From a checkpoint of a small transformer trained on Wikipedia.
Size: 14 layers, 29.5M parameters.
MLP neurons of a small language model. Each row is named by its layer, matrix (up: input weights) and neuron, and shows model dimensions 32-159. Each number is 128 + 24 x the weight over its row's rms, rounded and kept within 0 to 255. Numbers have three digits each.
After each neuron's rows, "fires in" lists the words (lower case) most often at its 100 highest values on Wikipedia text that the model never trained on.

L3.up1113:117123154120170120111127145074104141119120111150109145139124118144172176099144109179086131114153128137168143122108150146135140107110142148155120117184154128167136096135142144144119114131159124102103173166109088120070136157095132142099066131089106115121104121156104157161104172151131111120144137095175170132164120085098147154130191115132166131079104178134138122090149128142127113132143
fires in: "in", "from"

L3.up295:126112140123133128087129142137106121115128145169104105116117113113144180128127128140121091095149142093143044096113132147121131168105128103177130095109113113158097151131102163133083084141147153114118120128145112103161125084157132111131105113120166166110108103124126124155144141175113135136113135151146159092150124127155140150154090169131090080107121111146142098138167169150101110146165
fires in: "the", "o"

L6.up1096:114168139127164123128105127135129158160144137069137143141107122084104150106144141142106109104134101136139141122145149140125078133206143068118124115146137127106103110131092160168127132146133137140146128117155118162163107137165092136087105099134134122161155134114126122117158133142125147151133137065150100100124153153122102121104120091110095145101146138129121147120162102148084164115151
fires in: "and", "filipescu"

L8.up883:139098105138111120083155134119111114165146138121083123153145107129131126110080111147134134126093127129134156153117117146142153127122171160122114115131109101182126112127115110175119141157109106103169129149113165139135133137116102125091180137159156097139130144096116137109148126140143100122172108154108140172126151161122108104115078122131130121124086125110141140146145074154143154129146
fires in: "of", "on", "anchor", "time"

L2.up1438:106185105153168089151123125094131123099122110121164102164145097108100160131133083131152145128169107125111130131107159109127131095136113131066169144176160124134145113148124150091122120112123102096145131100138077157060159157095137128148103126123136109146133120138080098156104129098173112142136108149128129138096133104144132145115110092117125107096123132133156184125109111123143107090164
fires in: "in", "state"

L6.up967:143150137164117112137102126104139132132125097132090093149114098122114115120105130149158175137125076158112116123106127151079123123124140134130057092126132133129124106137136124115147190127155165084110140100097101112129127124060125120122145118095106092096165167112128152150108138067125166103138140135175143139141141135182088136094120161134121106127094120169159134134116143122136131141163
fires in: "it", "were", "was", "for", "would", "in"

L6.up1402:086173149130141126173140146110139120168128122155117119112138145168116139097104156153091148165101098141137159104139169134134142098119110122086114108167112116172136141121147142141132116128138131160166161075149135132144113115119107089129125166122131151102089094117142102139146154135130139111131137132109110125110124113140133094148156140093116129149128090125088105135154158152141152069143
fires in: "that", "and", "on"

L8.up1521:110125142113116152137168142079139124168120131118123122135138068191100141101112184140133145104132104138127133101149105109107064116115108128112137087105174101102132125141153117121139138127112159135138169149106137105119100142107148089151132139100149105113125140139151111212151129093153136133130146180160120143111138103139140117104117171155130132130118155185079114064111150169133161151135
fires in: "for", "by", "in", "to", "at"

L2.up710:137175117138120124121147141167108119108128143127125144138112145105154115077110145109147186144132190127120111125101115138132135142168145112103144127070161103158154097134116090124093095129098144112132110100170143116142113124087139140173125095128105161131107091163125136097114131151125162146124066132146105096165133172146158148152142142094136155117096151148132164142131139108139131153080
fires in: "the", "with", "at"

L3.up117:111117136111155104128102089092113148136167124096152154134093145101173140139121156117084165131085124094086177116128151137117115113151167097103118131167116079142157121129123143111108150156150130129114122118134130140104124141155136123154137142152128105126099131139125132142146102144130088158094091126155105098151153145136136125115121118128139095137132151171125142126147102053146122138138
fires in: "is", "it", "was", "probably"

L3.up1086:158137179124141115095143097118179140126131154111118148160117094096119144113089157129147161149115132134119094122109106151126104108088145150112139109137148122108132120127150105132154147124108153152139144129108118122142127139085125117146139135138146069107155089150112093162093123126144166124151116131145099116125123108104153120112102180126191137115156133140133175097150154137111178162128
fires in: "in", "before", "after", "since", "to", "was"

L2.up40:153134112139126148102130136078129141074123111158121091138106134163160132176093153114146150145061144093113184137166122162103136116127108142080115120164105116153110139127141096080144124179102155136103120154115114135129144097078157138156135116169113081176140141114128147137142126122126102191123155124136158109138191156146115098134112143167156110094131136130090142116127105144124122115162
fires in: "in", "it"

L6.up667:119129108097096123175125105120128155136151177132100166130129164124171108144140132099134098143142122114129144132136165111107147123120120139161144107131162115161093152136134146098072111137098080091119131163152112104110120135130089132134128070147106149113118149114154169110148144170094179121107130117134153113092110149165120145136132070162112139168119135157142112181114117152125152140150
fires in: "and", "with", "various", "three", "four"

L3.up1329:154118136129149132124117144125143147112136136160123174102113081078135135169127130125119117136089126106140126146112145122114125137089107083129145135135132113141145160116109171131094145192163126092108176142130143133109124121138108115156129122136147129150122134153112137113111120065182169131114094102094153090115173168161118138141143125126131131112087166125121100157134146084104146141154
fires in: "is", "was", "election", "pts"

L8.up923:161126132086136128164118103143091105110078148134101114109134088109135107177114108134133172104084137172095125141126125091131100116133125130159113170143115100153128127139135044161139190144116149130117138158117134123151154101116111122123165071060118113134125081081129142114122115130134137123115143163093155144137131124140126120159139126125133108097068115144127142127139119146131148169135
fires in: "in", "of", "on", "as", "since"

L8.up690:129151137147133124152124104106160100175125154108151116146113127108139117133119134113154135131163097137168090127143127079122146132151100119143180124104132150100127126126158140140158086094138146140112119075145115148130122149137102107197126154128133114191127116101169168201129130102129148105139089130113150126138121116091116108141105127119090127096106118106177144167133123158137150126122
fires in: "a", "all", "an", "and"

L3.up928:072150108149143083113122108117113111099122156116138134139129111082132122115152139115127129148082114133135104098126121129110117110143127124095122129116150117155112142105153148093150124105136172112159121115128148109108161143130151123121116133124155105133152096085120121128151081123143095129194136114066096158131102133089133139133082138128140129125129144166111178110126125110096145144110
fires in: "within", "since", "where", "before", "in"

L6.up1311:130141100077138133095117124117109100119101084132071178128120116155112170164148143100154167093133104109136109110161054096118130118097149115107135142124147146133150093107106090149154150136096185127094083165115151123182104170134161118129145112113124116141161104100132099110089150124136100149135117104112129134192083133130133105170105128123188115138149112123156109111118146153107194139141
fires in: "in", "by", "on"

L2.up854:150105111118144122107114118099148128124162111111085114120126069137173164103173151136115093159092158109103136143130113054100137098126132138113117138180170133160106169114168091072141096082129180135149120173149160114077117098120134137165110128119153131154141131156127128154131136105075150169144135114161151150127170082093161110095118123155151131099137108134110101092115096139126128129120
fires in: "in", "while", "although", "when", "what", "however"

L2.up1400:094118139088131118118114156124141115106117097148083141135163147084153163121145093128124144135115133141112086149180138128124120112148082104136137069162127157091108108147081127080093131108113125096129105107110136132143118129123130088137139143116089135108113115119148130124117112137128152108142152141151110177123148161134068127116127164169102140152132128109171103102151144132152071137132
fires in: "record", "district", "mandragora", "married", "since", "building"

L6.up1151:123148118131140140163167125180145117168091147117152129143131153132137090130096134138133134089105155137153117112112142153131068121152176092117183107143148119141119111154095170151135092165141135124136122104118107142153109144116178136130137137151130109172145138115194118111123142123129132134098116101125213129100129097110149095127130085163097152121127135120139177098114128159111128143115
fires in: "and", "s", "la"

L2.up1057:093144150106142145155176117113149137071170179109129106123141109138123150138168128085135104183146144110133133132119109130123122119141140074137123104121138121120120109111097118105098116135121176121166134130115118142168164145172132159103136162120118133111130102167145112138132158133139159147108126106113157140141144147118130120117098107162088164116141117196104146084121135117132113226166
fires in: "with", "by", "make", "making", "over"

L6.up519:209141190160090112144132129157114107127153105104123147098136125179142128088095170121110133127154120132134144095076145143133134106123095157142146140157096118121132086115113101104112135099107101126159117146109124151118111099131109152113152127191122066128078131125138105112085164131107145128150131161161108116144086144123091118092136081086129136125091119171117135124123106096144163161102
fires in: "and", "of"

L6.up80:136153113119137101129101129099135151088123160145134106124130166138118107122062128086149132113152132129127085136128164140143121115090138154169128174146090115113098140105187159091112132185140123128150114129106152166124150157087101114170161118175126127129158092116078133093127155083118148177117106183126162118179123132155130118148107128138107133133159142124162118146133102130121120140121
fires in: "while", "1", "their", "it", "may", "in"

L2.up728:133141142147089132079134114122119095103142124183147081119039112134132106097114138108168107130136134145161122109073137113125108143119127121111130093098142146161115118092140099126137103151129122100163150111119210093126105143099117149119099120187142145127174133092163160133127087099128140132096083123149139114155107103169081151123115151125120118082097140137125127150157142109152132119151
fires in: "s", "the", "17", "16", "12", "14"

L2.up1363:155119117141131136143089108144081106140126133165145117114157098178148163107164145123139132145109115109153101112116135132163182135107110145149099096175149137118133119130102135121127123070157116120112137119172149131115121101081141098166146112191153146113098107140151112116149133125115106160112124131131159135150128124106120116082169155134171084116124132164101123144129125126134104122127
fires in: "management", "production", "construction", "animator", "development", "racing"

L3.up926:165161113107083152129166098103135101122134163133125116119130077170146109148125165137079123131137129149122131112127130155101133092139166142143112126111152121141120123164164119097150129133136143133139131120155164120124146119145128172105147144115163068116155118148113125124156124084126143142137121105130117091123147101153160117095128150122114126100090080119142114117119125093155125166068
fires in: "which", "although", "while", "if"

L8.up350:128173110143113138134137118152131141148164110112123133148099133146111110084135125116112137142110070096162171131140139157152127120105154144113135140195081113157095100072126134097127119123130156114144134119123118145086113113092117129129108127157121147137090095131105158158066152116133091122165104160137119107116112170143135118090130185087120140130095127176139153112060175125133118130112
fires in: "the", "of", "obligor"

L8.up856:116127102092115116164095134120115139215119154136106102090158134170134150114131110140134143129154123134140119108102155134150100141137109111136116105162148130132159097111126181120130077158120127124135124081117151169117127095118127145106141171166128130127123118122131093129154072114102133115136153105108135135107142116118157114116127119128130103125125154164143141174140137140123155118113
fires in: "and", "or", "later"

L2.up19:136142102184100125150126147110153134116175126131118099134134157145107153152084165131105149091154130144101129136101136108106124140145134126128120118154190123126108102121111102118108103167095081102170145131116093183138122127130053138176089118145113137103122137094086120172115184146140124141113149113115175097178164090129111094122121157159101133155110193137129118123117122143116073120091
fires in: "office", "family", "town", "commercial", "theatre", "rocky"

L2.up1122:155114089181139131127144150101134168111122130140117161114107133129160077133143131134109101133156160134159104148151109122069167116099148132123149109108120099099106157147151131124135067125139164109138110116169160070118150104141116162138168104115124112149119143161151108137119119123086122036135143134162163124148165135144111176118151097125149101145140123126100120148101102145139129159152
fires in: "two", "three", "four"

L8.up1321:124153112129149125126110090115140147212145139105118140104118110119149147164167129174106098092110105143143157105181122122140151124166142147146098147145162050129146119150135100164122113127115144107109146160137125073160166133103110134143148131161136116126112097142111180148152117158131149149128140117126119110128152106112129083093114140128105092119117105151143141184097139118106146140115
fires in: "that", "who", "which"

L8.up801:158096140117172128144114134138107130111122191144133124135136145215116131126104121127133178124156134088116107102063122176095106146134089163163140114158124106122112159109142116091105112150120118104128105143161101104159095112146096133112079115152114101174118146143117111129141140149146158133152123105157143100144122084145120127173152132118131109105129131121136149088137140162128106124116
fires in: "in", "of", "from", "the"

L6.up1514:182137109142136153146136144125124149157111135104158125088095142126120079112142114120144128125165081113080100113123135125126142081140136142070128118147138143096128133105125157132157132124136144099133119108101138154141106115105140113162107165134132164135133152114086114151115138159131133119144131129154144129131153173162150113186165195120112142116121162171096145138134139104109110125129
fires in: "as", "the", "but", "by"

L2.up48:149117153150086118126137148095148132131108090116130154093134131141125164174091097127115127120148148108115123148132106127140135140114105123167070131142122136110126143100116155093079092097150138140144127101172113139075129109135155142135142132154150127119122099185162126157138133069108106121138128099115178118127143132127153137110145111125080139108144179149102132110133154127135126127133
fires in: "management", "education", "development", "health"

L2.up504:142183153105087134141096153143105139133122138200122129125071136132142129111119136127156152097170173127160139125116108134114129155105146120141173100084125115167139116109129112144125060119157125108139144141157156109123104131113148113144138112109150138081123187143136142071108111144116192112147120133124135131156130168140139155133137144158084148135115181170168113142135133116145084106116
fires in: "the"

L2.up669:117165186090109114127123107099140124154101132124144118131148113146114127095128173143144101119121146158108137146128123086136140141110147148132125134075084124174140143091139169088151136135142152133129151136112152167121146075122114144116124106128140120131150124146179144140133112105159116091116148124125129157117132103099123102105147155139167110139114098130144136145111131091167125149110
fires in: "than", "later", "lewisham", "connell", "season"

L6.up993:111129129127150148156113084145146127144138147150114166133128142126132157132132121126125135097122128106152097108146109139127142103177151131126149140162089109154136126140153116117147112127161124081142095166100126109210134126096144143147103137152138161148103139129128204154110195166122135141125133169176152063114139135155120102120112086094107087132091078133139113102151109125140153121079
fires in: "that", "and", "most", "which"